Weights of a small transformer language model: 8 layers.
MLP neurons of a small language model. Each row is named by its layer, matrix (gate and up: input weights) and neuron, and shows model dimensions 336-591. Each number is 500 + 50 x the weight over its row's rms, rounded and kept within 0 to 999. Numbers have three digits each. A neuron's up and down rows have the sign that makes its largest values positive.
After each neuron's rows, "fires on" lists the tokens most often at its 100 highest values on Wikipedia text that the model never trained on. A number after a token or word is its count.

L4.gate299:542475506526478533551471480511539450520525547481502463483438640503463537509471508504424550480508407509514460510572529533505469429430403518592432460505519442425537496479497572467523449548544547528506482511467492564487499514490484638527438493383498525490538513491536515517498577585526434514547502493528517386652622512412458458540509513514464523563486408472526573527467519426577450534578491526475507454534521554448556533456542536564447506565554416583573530409470437556489506530560482455407366516461547652545527566602431548471547630422514510397471499436472458529511473508500537546479475468515456510542533546510550555476560517490492541476525574527472485440485496450527556452574528466485488422547470489573461462468459526528520447574549471475540528516483548536452627564528469
L4.up299:550530469477443563583527481507463467435513455526511428562508545560492484599465550453454525494460494482507491418463451544551517536419497466492524506431537554569534515565464482480503538476525501483516560488603416413558540559464423497533515503503515523432449474502463479526568590553401490513521517501545482460461500403500508484478528625484526478529524465572503593492503513456552500458560383505490557434533561457391551483503595493483535484545520503489469444557500544504565525338426554525462501565434547556524488484536432455534445597594533463588521471566540503470519555493625554579486415417569435535453528489555493479480518567536464511558538472634570476493468496488560589574470503540565467415403548456500491498475463516402555410416494483466497491527418562550506489490423433
fires on: "\n" 48, " ==" 26, " ===" 6, "==" 6

L4.gate1248:492536477486534560478472467578478468588457521400583469530437503419478468565491588511493635462483437561504487554504455472439450536573533460434425525507448529486536526504436524475498519457475468519492561479484469459467524429545481499454519423533542467495452550464555470404505499537441495572557533504409444579473417499529493457498561542522577404539533524468458584409481425416448551506534573507428366491553490562459469465529505502531539406442454519579550583498560452512542509535547585468500550385583497518463484546436503530489493507570440521496410433502547499447490485570553467557477467408444494430520542536521528541576428495527525443457616506478483513504498557534490541509499503594470525453523479565518489407535539469503422443545550512486461523569448559492482430427535585
L4.up1248:509463470455462537512502566491463544516467586502544523440496453462432356516405561466463439510483431482507517464460501493455475412431528628549462510513512444505473512495484600603408496541484589513494441467514603600564459549483538498627449501545495408502529541464531527547490518562433564512386535520418498522536407459511468481452516478527526504428443530597540475476555552447500476591467507547491588602532515525478410526479487487587530468577561513504456550525493471456479527576358423495420559574547520512412438477488513496468420428506498545608479520509540557485477489505541456496518480534452532511470479533523484547533465460604470524505529447551548449516504506569514490496475445530496531458535489522518446476464512498519531500555400441552461544574475442501428504508534602
fires on: " United" 31, " professional" 7, " master" 4, "iling" 4, "an" 4

L4.gate150:481578495530491567440567444588568519608511521511602553653562516402595538474494584465506446476504510536493470419556508456471461430498549502496581530422484543490445523482445511517412434566497500450379428498546417430482479500524567583533527438539487487488462475509529476487477485476483519573482498489421465488523416510463386440551488524461540455434557406508512566532529552474570459452569511510578443544600621576493526527471518459533491388554539578464469458488504484430552440481472484545482579509496542474523442547466490466493474562494547517544470545557530457428465549530618548452476509486511544549482449456527549572564508486502559387523457481469520542473399599498598581496541515474538469454502502383518484546544612476463443506507508462421464444507566494560468527437491489
L4.up150:580526529504441481419568486452530505530501427526481538489440507533571461494538542429522511531430503493577470466437566525483527550513463504523393542473492498450520421478548527545541410530436435481533413451536507561531459513445489546449538542405535499531540514521479458462504502479550505552621516350414653471537407460499547431583493479600428479526560518521517530426523564491469484506478459442471552431523623462471579529396471531526521504517547587504383467518494505499482571441568596550399430648467547441464435528522540581519570520457526602531459520545493435456505419646478420483489498530570420519492460538607456464517547538491489495493411440472488494476466440535437542528496620484374484482488463559450540557499438519528552500486537494500485541456481421528500507509483585
fires on: ")" 46, "ar" 9, "s" 4

L4.gate1194:374498493512449505471464427594535489502441515506487465539459427560481524460548611521483488491472463496407429478519516542539581486509547513503539557558583518445503574476535487583529436476487489522438526473466520495507527529557456543508579502502515508476504532486490373483514469556522464479543526570436453455360455497538484465485528409559512490463548449526513571406539407477510386469602491478514483528419488456425492607562502506527480513540571502563488553536531491559519424493437418455442531415420526446562497521506502568538509500456422426432529519437521521496431469451563547517453509428494546482454440505543492456454506667476558474637505540452529390441508481516553545531482576569490464439551491476482506459485495521582522448440585512502490472520512463506501433466548529
L4.up1194:520484405428450474523535404509500462469467530481509513490493478499519472484549464435509484528601517459470579445568482532516585447459499555575534604517471670441474516595526467380560482433563500580494578502484554601382523561500478552515428565545494493506559572539630534414557501511517501618488457443526478514476490489449442530523529496531542576513531518451520426437509539469453381475445546537553457401515506452453492501483480515582460458533499500532536466462507517497541483432531468528421480565516509442551468530423509507525473529397420564516541512565553513471541479479517508530468501568493420433507531515539517508511448590521588577595482483490494497481498430574526498503460454567387554487530491572467404538504488486497571490499626411565462473475449507458458504570510428
fires on: "'" 47, ";" 8, " success" 5, "9" 5

L4.gate788:533480488537568436474423507625528465501469514588446547491496568568498623520536466498560498501486472425466467470458516554493463567456501475610472419434521515527549499604504476525492523512508517430532484451464431536430513588471543409561486490531505494433332438539452508487497593559563541511552618454503516376484531495549544520445435417542496492497481497515456501526488524455473525463521432370453500621515551538456454520492473512434523602519539453467463543564616547570517445484474441526540496440476454562499492493529405535528554478585527513547458542510449568443441497577469521504435475459621482475520558459537468459480510426456535522535498523505463533497444560514483400511480492609434445514601518467454530507364527479529582486436450424559473529528475513522505434422513471
L4.up788:526476581458434528509604412605462527522544531531457526545428475534502516507471569461532534529486506511502494496454560436545448442535464567491503491525449542523542479406457487544537469352500504502507478537535520450488570468568473479493519533505553486555567578433512526462448497546493478552445481532494556501419484464421466472499485461533540551458458405479488476529513595500436506573496530616504573455541645430490500547525423597503494504450470532430479427464545481466508478530448575400476483518468474506488470524445444463561578496428465433476411447547470496448521491474437461515471529545448427473471442519483497425570470415488415535587488530573447541488458520475498423488460490556501460550458530491428518527420419574459538602469455455477534492406363542586498438486496421
fires on: " C" 25, "C" 10, " V" 8, " B" 5, "h" 4

L4.gate1866:447532539464510488522568517455442504469538477528488410488425474497534455472420469431551564660542625615509476474491567561525410436376392594495494488548443513551466479561493511495593515581432528528555571559564474390469442479541428515436536507523482438499502508504618462525528455383535507533518487533507532452439532479467509467541498492471474515524511522407501636429496518513506498491586520445386508523589529406625445454470438596558490502503508493504488625483512446475502535419445573503516507565529522504444573588489546446509551461510505483483492514511598459535482554495540462449549448496531464467447600452422526500516538541504498513514469578605523476507535506532522536500477532476490466478515476455516521426502476400464485431574470487455579487536526492572513489496625488
L4.up1866:486550503458485568363549467460518436382431500468523574439493570565437430387432499557567489505538476433425481536530525492617613525472467513475495426420493423493524460553522491466499387520471536525456443575514466483544494485524494486464547541586411455429473501560406533473548531543542451512539468458497504506487523526475523523418494494442546535521472490550529563574449495554509513447501536504441515500460579508479555514426567514527383499480519504585551525439522490579463570499484483464617423492465439474521513514568517419539538418513686485448553561548429415537451545383440457499451568507492496475551395577586434514520510471433475514557357499436595426442411515477503387425517542573464530536465479540515532562484565619643547514503461496525496467564444545512474488516558466
fires on: "4" 19, "7" 13, "2" 10, "u" 8, "6" 6, "1" 5

L4.gate548:445491448522521561496479594484525520442494473467534679473557517560497464544596447437553532453537610469486505538481519524637431477561521520509530435541539494496596597555461548525420573477516563555533526598460463599469483556512577601445515522536552457592521591490465509511513548596569499527476543437435509435418507464485475477496539509401492516499445471458542442432528528546623422478507518512403452471465554428498494504512482480512455475572485458509521523554528471454508423384528493441510482400498423496494463494566457413479469435528447498502606474503484557500484412528577449479506554471389501586538558488470551405506523437498554454505497416550478513462461553511352434467441498477530466521551566413500492489498519508540522466555541546365494455460522508551526512522509492
L4.up548:514534475463483537495495560566476547555521462480530514439558505561438455401484553471495496505447414481428493567442511420494523626470504456527496513478512565500572453495549452515494507489360528456497474546493407496522465525431523392491547536474638588503435530582450464473588526516535519523566486472572519470465492453471440584423548545538520594466547450564521474488494495464522561505410480518543528469579604577515408453488536381491550512532481473496527462490537472453447521488524410500533490516520506462431513418428437491498508510571523518513453611442448510441458527432473579495481535485518456446419514420542528446540598445476506481536475486469510490506480479511538464526481598473518477482496520517477565499435549492510498540490516516470464412507523450450416465502520483
fires on: " R" 52, "r" 20, " L" 15

L4.gate605:576444520459508422484495544460486491454495499517614452570449584541505498503509451439538411521498593486586397582537517495445554561541423486535597561579593393439470388488547458425516499462556432531423511501517538448477601516528463647489534508499548404443503576442444514599552589458500466478559597479418454416478439486603561353491515482538583494492484433531533559436550497561426456532512586465473495444492532518403572576472536405463579488431507539466478411554503473411478481445558498514596479526518432454463448569493402543456396442507607527405590531523568536531523518461545541516458447481538485518486364571571496572524466418485494447542467575420409472475512390571597462587550503407428534518497500448515513503532521470439426551524429503441592533395476524436434538479469550
L4.up605:563443561428468484534526521548449485557551512531533538495515502463498473492514630540509499488526522461554399505446502570556443503480519405424527494538449456553481457457505520550428453456457489560554436459451459499525510514569530572558514539454431478479510538506575636526499558480588600481388544527461531514455566476503569516553504473528473532507551586485504514533473479515481509509645531430434489531515540533618515482637530429588570445458517524454502485533540494459516562548497496502461483516433532456564532552490466532535373446426521549486498444473506514518519514551473410442436599551535502576525511545506452493464500397433510536460510446397536489461494584411614534426541495569446471483492509519468524630556469528464529444439538513481481544486620524480543493365523455
fires on: " |" 82, ";" 8, ")" 8

L4.gate402:575535566482506478470531480456491504451518536501423463528473449456519641483556530494475501440481495590504537506536572543473452438478504446609539441490548484516521495487433556467427460498522538502566377510514497475531474508478584494508521446499468431520433486480495575451497427486497485500517507484461503539533461396460439504459463576496473387548516537521491610539529492429479484448553488529584437492485499550461507463532531546455522487503542558619527405594575480488537509528393502434445526429546587542526547587542427544487493569532450457597538484613524456481566515462528489434327602544425594536566482449499464572503480511471607562494578511531493461429586498526512490431526441495475460505529570521593543532371517483467483519554458484381553432535588457490593546353588538
L4.up402:544490494532445464527489543447503486485492485459477623406554526444541450532538396480544510476480381559565562493516498487620432484573540529471518546607378518535525546537436498602562415605548553414452563541448511480379443508567477455470440473534533507469598523408569570416450502570569551496511535476530514469487456461465537491507524535587536436492484485478404501534481519516463468471460507486553496466480532509494524500467592510551498601397533582576558531490419488484438579467498579489515403508528484438519589484483567457529464402512496515426481419499448510544531414440570471494547550527531463570515500504452478574434475513506554487484555592481535494583478417509486523527457392472467505537516492471546444459476478491459508433491488425486458536465496511498411468487528438
fires on: "==" 33, " ==" 21, "s" 4

L4.gate1199:433506508566522508579495506604496509531482540458398417463621433522514441455490373460536576531501545580466533495558412470466508586558449468620513475573418602451532535495502488580554529513486581493483492500399445509595476496531470547434519424425552483509485535508475544517577506439479600429561500568507505407490497582518506415541480462443602589507544506372476532453475466509521466428563475563544496514452500487452416533486580512547510488476516496502421554587621464559621469475538416630556482473500483465590494476544580510548448463498488507393462476492504568481480509505510520533470498520452498407523464543498530507545493486371398435497492573550581434476476293538513476510581483519580518614540501512496492494515490507471507456570427499410515476514489436518584522518516499
L4.up1199:478562502462491503540467426512513525439470473542506436512498462581466563535527422466618465569489547479438599530486476395492543587522505455535500543539445535484479614553511496576489476506458480488547549418474474407463406529514619369496509516509618468496509571435492526507519520519469571435513510480438525448440471479506433475481448460502485543472409569502547554435416399539608537469503495437541395537478502563513478469471450531516538428397517451347480460447567609524535414462542472582510533524463534495545581466497510512455471465481559473540477485469482493650447560487446477521518445524560436477430539428511523511504541494478500499503560513510529460478444511455555461501537494464500528537475371524477488575466425537495539470533478488493497447530512459466474525469535521
fires on: " A" 23, " P" 12, " R" 8, "an" 6, "en" 6

L4.gate750:450456528508494464512530552483419496554473501516492546533493581468526482490537481441459450514543477423443542465586505535563487551508582600437470509476495480476494577387494592469490487463524499586588513434528426484433459417548471491517465427464513614564526565490532505536493481497591419486435519437380498496457418590500512431498497467499512607588446598442461535445461524523478462471565461560567491523485536404562488434519492443508575476479472574447558506434494472444508472492513564511459618467457541503558497522484505450499542494444517408598485466557498471525487524505524596536578486463398467466465457479558478523513545455547506450408525472515407447521527449451516559516399497558479481453423479518478490535581486523521461438535546530548486434450472569450422514442565488
L4.up750:450443494563478558452493502538401506488451545504528422475546535364488544560489461497525469517470493437445524518456615490529519495500573528484552551371551447503440470500581546441445470521388447460548424538486479518455505507483526512533543501571511484455455568443409538532567608517522547567474455413516462430474451561492447487470531558471457592418471602522488483555518529492533450493493464525498376476568410500487506455437517516502635475506541543591528573321491535437600548498605458479464483535458509465613489522625467496445425427495423453542566578424457583555502533492471554581566545444582540467498537457390481489534508478491575428470539533447515401482487481487553580504487525454451449502525427485475468509500524575516498460539604554437461411417508519463460513511470375
fires on: " S" 21, " W" 11, "'" 10, "." 9, " just" 9, " w" 7

L4.gate1428:479583557603627497493536468538479448497541633479413480488521415572471455488468460487416534480450411454511420487479410510591507474474487434539513476569522497446509466436527491535516479495506509412482449517557552504514450455584452641448556505512464463497496514525492424589544455494483511473502537440474501510476520555545468429535504402539484438545511511567474451479518455536468550469500608497555463472473481482509456524474412516508486514473462507517456494548484553531481425405452553499477477482492428469551549537551511402454556465533436470500497502495489518499409501523480495569453474612588491488456383514507497491562586504519545472522549495430434536582594505547450517513455504505495429450537522481509461583430527394511402530579516526474505537464572509587518504558572525
L4.up1428:533467574565581552465526487488423568518568520405457494501511525491475478548511469496389490522475414441430539504472522499437468540490500495483358479425532434539563465506529528547442509495565483547523475498514439578464489400582531569502532519471484567442478570378509543529589453546456575617551448490531505507473490515527528457528408489564516496501508511440589491511422478492556425466560577412497455524552507511625583524505503514471528501533395539483468504528485531570463485462493515501528488449428561476502528577564393472450509480552494558498548421521469417542466454448479516496475402598512471513420394420522572384457520471551519557504544534441468611552650468569570489559495470546524472483555404575379555482410503490512496572560496561529531560459526591469523578480455561
fires on: "'" 45, " re" 17, " Pro" 8, " mac" 5, " Mac" 5, " Mc" 4

L4.gate1605:568460591497469522502485533444488507454502504478501472472508565379507362495503499494570481581425404468545573496410467448545444380547512535520456463582539492549476504512544506447574570557526466503493431449527452578511463485561469516494489538563566515477560440418513530516506482479642484522435609529432471475416533492505519444546490540535509520482475361453554463595514497507475547447370569458393495585426509441560439520414478538494481468478476518541503583406536513407535445559497460548459473491474564445485501536486513539452466447481472443541508483494529566543454485449499505491494498472492556358465482428486582531539521467517411466539343499543442389489480591554460519478491511557430472532532349521559568492457507598604519571480487509599489478459594481583448385508576518
L4.up1605:517567518489565485532444531561448518485554471449461490523595491479473537575516455534491534509447459520436628443449553523479573406531512449486569469442523539490512575562500432461519571480501424565497476451552476508497489459479441473583474534468514581473470454471503446555500457459530466528438448560440508485471534510519516436409505494441549545499470429545531469572404482521402496501493532498430444571483535499444509500375544528505434523456479524586580537530541502481491470473449460412557454498447493469604464466504570440393525582442498607509536528504555445525492524499452522615535545509520552418471508574586448433490481449502574443541449475579502486507507479488429523472548538461368539482496440441546475506518518572515493554541505571577416443513545431406468486522564441
fires on: " Sh" 28, "'" 15, " sh" 10, "sh" 8, "Sh" 6

L4.gate1362:588564514547529436487512468519456604474513447398496586447476488512482519455599509457446503506513535476472470504499425498498470528539551493523493433513521491493466533516472485511557510547471525385507493391480556509414537561482426469399510469437402505518591559508432451515582521450592517410626475512406529477371487396574553545475424473539552452447549437497503520429545497484438517524535507473431513509472498432457556554473404502474449475485527644474586512558501451518366452505485586477482571502536504476589515511438454528464602460499472537488539487418551486561577436510456435540472594526476502429504452453409561437566510532572511433521502475490458561442462493517431448438520438486456486513439525574433487527504556511521662527438476408539498533550535535489447439494568517
L4.up1362:627479574497526534538452508491490497501553453472486537506513524462422518392476449496569529473505479533564548595425488553500540497524511337528571479525394550564515610502501432519525578460490435455483443547496512476573543558488561436538535525537552409489443590498516573618497576492495542574495500545444526528519542445423562484515500541476468536509464524473506459371463583464477435456558566526508558500458353593458486432528583500505540506424497475487507550570470447577551479434573531512478579617515553510477382520475431416454642520420605500498432600521506496420565397507592559520465478504551518531472457564513466520499523484508556529496481512615401495488512478417453506572538490466550450541504529566506494512516480495519521499569481528502531472460534489443418493557439497
fires on: "3" 28, "2" 12, "4" 8, " TV" 7, " football" 4

L4.gate663:457567500464527519522443462566491532422533552505502565563391468570388529568437492510451477501503567552487526411501563547448570495465457574551531532500496402525474464419538518504505536492468404494512537483546517441558505461513512423540494574501513423571546459509576417522494529407536523499509506544468523454552544435494471459454453400525501473482468542509466574534517504452555573476497483381482455494429470532459460526507524553528517480505538558496520482554441465504453455481432463502489525419431456567440449478540609481420529573511494455457432391594499406512468478561360409367522492439500536550475522484487429547422548445473494566472493593509494467483518532498543515504451518439423539579546558607385514573401581564411442484555459412443534534520568547462449521551462494
L4.up663:445533535443462529499432478540470527389452559525501472433519500461519416502490434413408500579491511558529530536524511456507540498476571533463456579502543563518480499576555461575526437506449530450487516540439386483465455489495470544465409477365525448500473564516500595443420521444531592485487490478576507568504493555538389489536540543523484523470412549538478581494478435523479501500531466562530456469531582509503491553558501561418499646465548495462508503516427405514407514474533432496476537418485585419434484529399522469449467500435437487531504542531511481477421553469629490507542496488524551474397593469626453435496517490502441486547426436502467461475527550422565531482532525456453535508483460502479478520448559543510541492501503477587422461439500368510408483513545549
fires on: " an" 51, " name" 7, " |" 7, " " 6

L4.gate1633:522510517394455429554505524506456407547484513429481479583450401537575546535519549440559457475494478470496488502458517524500571549506495471552624545475511419565503506429540446526438409572488496506474516498505406576434528524510517489585432548452540543491452507527474522495481525467523388396508530504446558516537450486596449453514501545478324499484478576495490483512516421473480486453489399356428570581491548466522530455444554524595530471496420515459601472463514491476574372429590439491457509425472519499473503461488452534459500440490494584544578477479483486519477479516493567429524555517518578430497481501436553555504559520425509431564531522466531457440464452459565447489570552513557539528454494595498521475562520479410504413566550476506486590458538510501452498547460572
L4.up1633:441482463568484586610507439555543460481527559467446547581520491510526482621540538593507493483462484501548477514523518482473499486519464468495591525527436516500460493599538486501500495459495492542518472551522565451522440559434566485530504464461386499565481529455523505544505499485488567592569525523478429437445504501520453552510499577583460592450559504462498445402573534567487449532470615595497523520600611537416603426482538442446503504612512506618492583395533588582530479450450396432553533498480477508522536496608499601571459455503585460498542480471548563482549571499516532563494405469584481571492524516480477443482519521404399490571490479454546500413505502425542471477546525471509561443574549521393507492472519475518541562548490539442515484456483492375588407451541519
fires on: " |" 29, " SR" 7, " R" 6, " Bhar" 4, " Raj" 4, "." 4

L4.gate1929:456532557495532563484507498475505520464621523536412457484475437431521478508495470535492532475519502536507400475576513576451583493481512408480457523530417540538492436481569617517465533500490505575536461501593531537613546405487523525470454463489514408485514421408544439480463557394534455495542566410428574547509370457459505536422492403501476558587491475513495476470508439496540586515553558540562517545467463505420565415604486444413522489496453611532482462545521504422589426513585493480456468453508443547472531554551538393480392478648503509479459488488516489521528493526400562489524455492467514507490582474547479467470514470499505517488566486548473563538493510465507449501451507455552453516531521478501647509460446482465509547506536497549473564558424506472456547520539459
L4.up1929:527481564540517540510549498471506466465477519533532471444536508517511460515624492440512461535528508535422496431571508507463491576497500436605548556508415492449553427511488468507491552434454515528547510601542477528555522506441572469484506497524495437521512478455378469483472547439576555503574649505598461616515472460602518498430411496492484451504524384520555538556514496530474508487470518517485414434365519530592403419507467509509484505538444543487514516547454515449578454501512463453477465556540584546500468534517616587455475537621527442485409408415540661495551431492531528441460525435478436553488514442510528507588468484508512512475573450443518447542508561493447497482496463540500501597562543585470488574471533506618505445463470477521511523510469497506498561507483544
fires on: "0" 26, "2" 14, " National" 8, ":" 6, " second" 6, " First" 4

L4.gate1704:554620587449632434502542529522427463534518572564520512494472529507571488430530474487507568451528570422526512495549498470413434529507493459448460514526478497577483589393524508438483512499568402523483526542441415455469444486562509519477476505456455512530381440431433488471409467512446549525460456480513493501502517559509521522451501477432388500553476492468525533447492500561539474487569511515424416509561493542373513533447548462453516464480553498469510603458579485476523450458508530575524554545497536522549454481564467476455490537537432466548514524533486567472503487624426578533609496423542506538497538537492466519457530456442576507452531545526448537510425601486539414490559484540455515526460561503467480510404466461547508552501409621508496474484473528453507480456440573
L4.up1704:523495395479558546439504441447466515474628531501555484566511539532567509481537540462543552500488425524474480488470577538475531551437455533619486489441488502524566438544495403512509446424524432521500522646565501467482562514445467542488503574482500467508497619403488499555536438493493526455461497546543493527595552515414542599412536546535513411581508462514467480571555504525525438608529491470543544426502455505428528475444525480454506522409531542498560423447542477461491418512488494420420424446445533541515556442492397581481569394529502504525488450485529509558538478588517471496569535604518408469493561494543536536483511626414428429425538442416429479501460447493513496505515467522488582527509563456443507475436499486517404429554495392474492504420456503531506420423505451
fires on: " M" 72, " G" 25

L4.gate185:513496586561489447457425483478579459568501513556498506499465431568523457549495494564469459419521490416532501470476528502561429578507501465534478450431573550471525533506499498539550544540540417492516501486488510550450534431412417456535458544480442463569574473434500535479557455628452478436457495537484548521417483578493522460450516533411401512476523514492473324543465495493486445411492483507509526580467479475471533446458517452557510475412546479449617537535572456562467492393406556581494458443476413504486502455444507503465413518591449481500574444553506528556501564606523530503505578507469555438446444489544603458499490441475583572527486503448539518521516495547462558418541517508580506540538496425574413459486526413530421447552400518500438466590522508508508622393520467
L4.up185:544371487555424484456523575423516504528551413480537501577509508541516467402450433430438475528469508541652543598488535545520471461471545463460486463518487521363461543558529538470554393536507408477503478458554490407577466515456533485399445485535446522463473435446486587448529552468548510418520488437458498490520513532422535584514527507501469586559491563488452474529538518454384440537469491561547537470454501541440475551584584524505489552510534523535573457437564486458492514491438500472552541508458547597589555506547487508621471562479547410406486472516552609429561481485446437563457654448511507525497510556459599440539449442437465507547531462422500519512473505416509506454522437592506533449409469432480419611520609523537474489523615544535480524473548518561420470565450543
fires on: " K" 34, " r" 5, " Un" 5, " Da" 4, " cut" 4, " G" 4

L4.gate2046:512497527538504541583510563537505491505527579471577562521530466509520449525564439512498557486474465552466581545503559540505501491507529492484581474523534554550500446496615466503448461553535546522370540548417465440572467482502443496477523475414454524579365524491476494568472484525521556557485522590490479445526514494509470516517467409436489477478448603492495478424520415599583460464503502483608470537494581472539552580495524503364425515562534417572460502449510554493588483509583414467566529476507480629528472490518433457437534561573473450400538446430501525442424519539507565537595550541515531523503578577454536473540482463548446467414480491519532556485415633563501521495567570468542496462465494513555512485477541461521444460540559531446446500567435447420472526505470545
L4.up2046:537522461383484494513441440433571418470474453514562503465463495525461493414585489473470406513465457444485508423466679488516454560504534496513463476495477449427478389479518427453577393501429456530476525515481461527421473483464480441502495477497481441477514523524455666534515583537524441503463431565422420447556450536516432469441452530510453497518522514545563480446503449570514411420585496597539499472485485553538590515450509460414529550506538567499498592470551514478460496627464536483521444481506514517507592605430493447455483479588567459509488515555591455449489544493529455505495392485527485490535488452561453592515446564494507593503528437408497539473481532437506471519476659468509535602450544510502588444472481527588593517513470445504570494437555392395492478490518491
fires on: " St" 37, " Gr" 10, "St" 7, " Br" 5

L4.gate91:489428553471421540465518490513448598421533501531498543556508422597560487484551448571480514494380581478520506474545464466538464514452447527488467465471434486488502579506443485543522582396597536447582507507545460490498557509462516493536482517468544545512483580576669444525538443475479528479489537610497535374468489480541519526501542547455404594481492544479478439644526495456611467516446520497515535533617569605444606568566562505532497575504489462451491536440495532414529477399467510497551498471556462483488547513469559573500465581516576532473517476613502439505520471500495487500504373428501497427514497547527509548525519477523437522444397480541451514438402472515522495413423454540505481481577442433508638590541482500500517450378434453365459487462487558467575459510606484
L4.up91:479516508445462468439407523494449439549448534540524555492455460464551472478566412535425505528456593443400528564427504490539428475490472577481524487548484493646486492518476611492563484543485541543593403495541491478422486513493485466520562475576544457584526480506512545390598543527532500457476501483565418509477510547567610509487481480447490595533485476393433542477445508460425527553533494536488479440494501466464421518433479464463372514576555519501504506483510538513471463417456465578524433441537543457449623557551489466479494490508517468576449463531480478494487495415500506469508541546470484459468467488446508474478488496591549483555391538530526586551472615506485548535496486515589507486476562473470550591547536394557459500473429412514565474624384469541473587354612493
fires on: "5" 30, "6" 17, " P" 16, "8" 7, "7" 7, "4" 5

L4.gate1669:513487498548585472541489512512587504517507475485421538514642552557521461417492495571457496455521479458422487528537498476528582468429522509487534456474500408473396545467564500505502509455534486469539541482482524431523466444564511506489488437492559510496457477508413441568445513562553481571535446475553474427480541459481456385450369503450410503494478446460505492581467522442606539493520449490442594364545512495557543535517528461465488517566534521476451496536478471489452527441529496556506514575491501454550674499532404528514552520461536480571501494474414549434551457458564482555458447500548503515479444501473581539529560466510433416446576455515389521490468527379583500521468493585532513472535570517581557462429489460477418500457446449419579597476466475522484520554481478
L4.up1669:538478415485482431566502395540374554553543497606510525571534544485534536534415462509451455495458488484609557450448463524539463513507554462443521508527440578472484477520571458461479497471502481507444472515562436516443485480511531548558508448462336560520508498443559522508505433452370517544451532485554517477529484565416569527591481489434433549454477573559589485491490539521584501503593344501513465527477543442509524513549417570530534430489411578495349533465464575446420487557571422563450525522598495533509503566571440488497533475558453509448546423526418484481459514530532423537524535475563532620411449487423479562539437493599475569519422526503479519509468445544458525550559512473565473586504522548576443444502563514418496471515514508479489542461538575467539458475450578
fires on: " ==" 31, "==" 12, " ===" 11, " Church" 4, " ====" 4

L4.gate1696:529549490577489520554553488525494579523538533512431459372476487550552552547428494532503534421475438517478498479513523517490530489455446474585494451493485431484461551494599505499561406525479495497469518473433533530460476478526536531427526439483358523475411595559438518462407538462571509491459494439485450501545509532447491540497437479416492393538559506503496455438451514496488449632436477414602479536564615515427495520515458437559555492547476518504501503590488489448460433548521520504504496471500478530526480506566449518380483529521457437447553532535410421527446447568476518446434447534476506496502517505486504516575494494440483564473545498529502537471583508587522413641518384515486470464580506504426441538442562462443448529587503421383466618490480536510471505571547427
L4.up1696:497532442561497513524438398465443489494533435473572466426514495536461498474440577466450459456465545517537350486464490583491543449452433461481476544539529486651540536503461521461565460413506513470523535535543493504479447576517538488592443428535536442539549459504533391455517485440452504482567482558493557493433467416545508467553484487510466481456537479514501491504415542473534522443486528551483550469503547421506587565494457466407470435559483500468554489478549538534415506476474570466495419532503607513480463446464394503520361471460514515466524463533478441471420497484467531455585541468440494499509454499527559412523404475398488423534452505441501588475494564534479500525496495482493464535467494504507469369513459559497465536466484436483417554480556482452411490615447502
fires on: " V" 37, " v" 22

L4.gate1816:514536551534540437581501443549499565544535546482536452585472498488468511521491417529519485476503526470559553470420459493483478495545392476506542501501585466553428442597464457480573505475547476524506452470408428436386438502438532507414501465385522484572548507503490475598453518493554501571518629552517499616565573544476542498398547530512492467497494499552511512550514489472481529380587487510535536541564426422509419504575466474539557456524615573517618517512470574469457447442569521499499505473482505499464452450416407503469489494562506489524440442497480391538463427437518476452509558492495493591539541490487566489530507544491521503578548523443497593507431493522509535490553485464475540561436457463518473478420521454452556414591537449498519609444422494466494522486501490
L4.up1816:556568492629544560560479543463457458470543555375548570441398402500361547518583466536509483487543536445457627591501536445498498535467508447564590557484393497483466519498507517582572537412488547698554487549512564447416538422464443546451448432522599513450496523504485564541546468651481497538477520584408426519399547501525436467515483482447491431626517556601570481543560529541462534461615564560442467437441432523444442576493516527513485564506552484511516489545499520606575432538461590488479585499528509532522549444627497480530536531500518456540582447487630521457542566432456511468433438512468454531497524439502452451585570504521466447513517494518440473472491500557526573478454557554482449527602470476517464525584517520364522436478415550452535440465528489468386489378522459
fires on: " st" 21, " St" 16, "St" 5, "st" 5, " Bas" 4

L4.gate1379:481494472532506460445520480564456495472526510520611475513544509503473523451507568479530413575522503508437463430493374435470511488518553482457489365575533497418596439546527564494538514454488491567523505512572460449514473461468466566388517492495549511457595460490490531504543473466515528466548542471514360510432549491510575483478423537535498609613517518441524552579458498561469549549494480492452416509409585421596506551504449496560563598463506546473428501498516454432540440517560574414522550505482464427541606387444512451544467443428528378502473520471517521526415522352527533533414508515587521527591521469474502446484480510607522528456443425442450430526521470500540492432529589488430539468522531487485525537451501430566472519499509536518507440465439523547503563464595486
L4.up1379:575501594527473427494548441466562457525337435526505553399468517559405419505544548470488528516483554476417557547494485480503405484579459526498472490486499450493519369506534554461484553481568455474549496489524527448463505535567516502537472549552504503526549390436494585553545454552541448548522542512385517502570534453547491481555497556520523456619487481461509490475439487539466406499529504470531542440479467494406518567438544500434474544437524523571575552469553525506441596520574563495503494523460348422494457477489494487532567413519584482474614576504588577545575462447575528448533468498383506464437407477481501567510608423452509457531505540459427439516498389532543490565491489530523540510498526514548487540497488493528516456576572546592501486485401595500485552593557405
fires on: "'" 39, " and" 22, " well" 16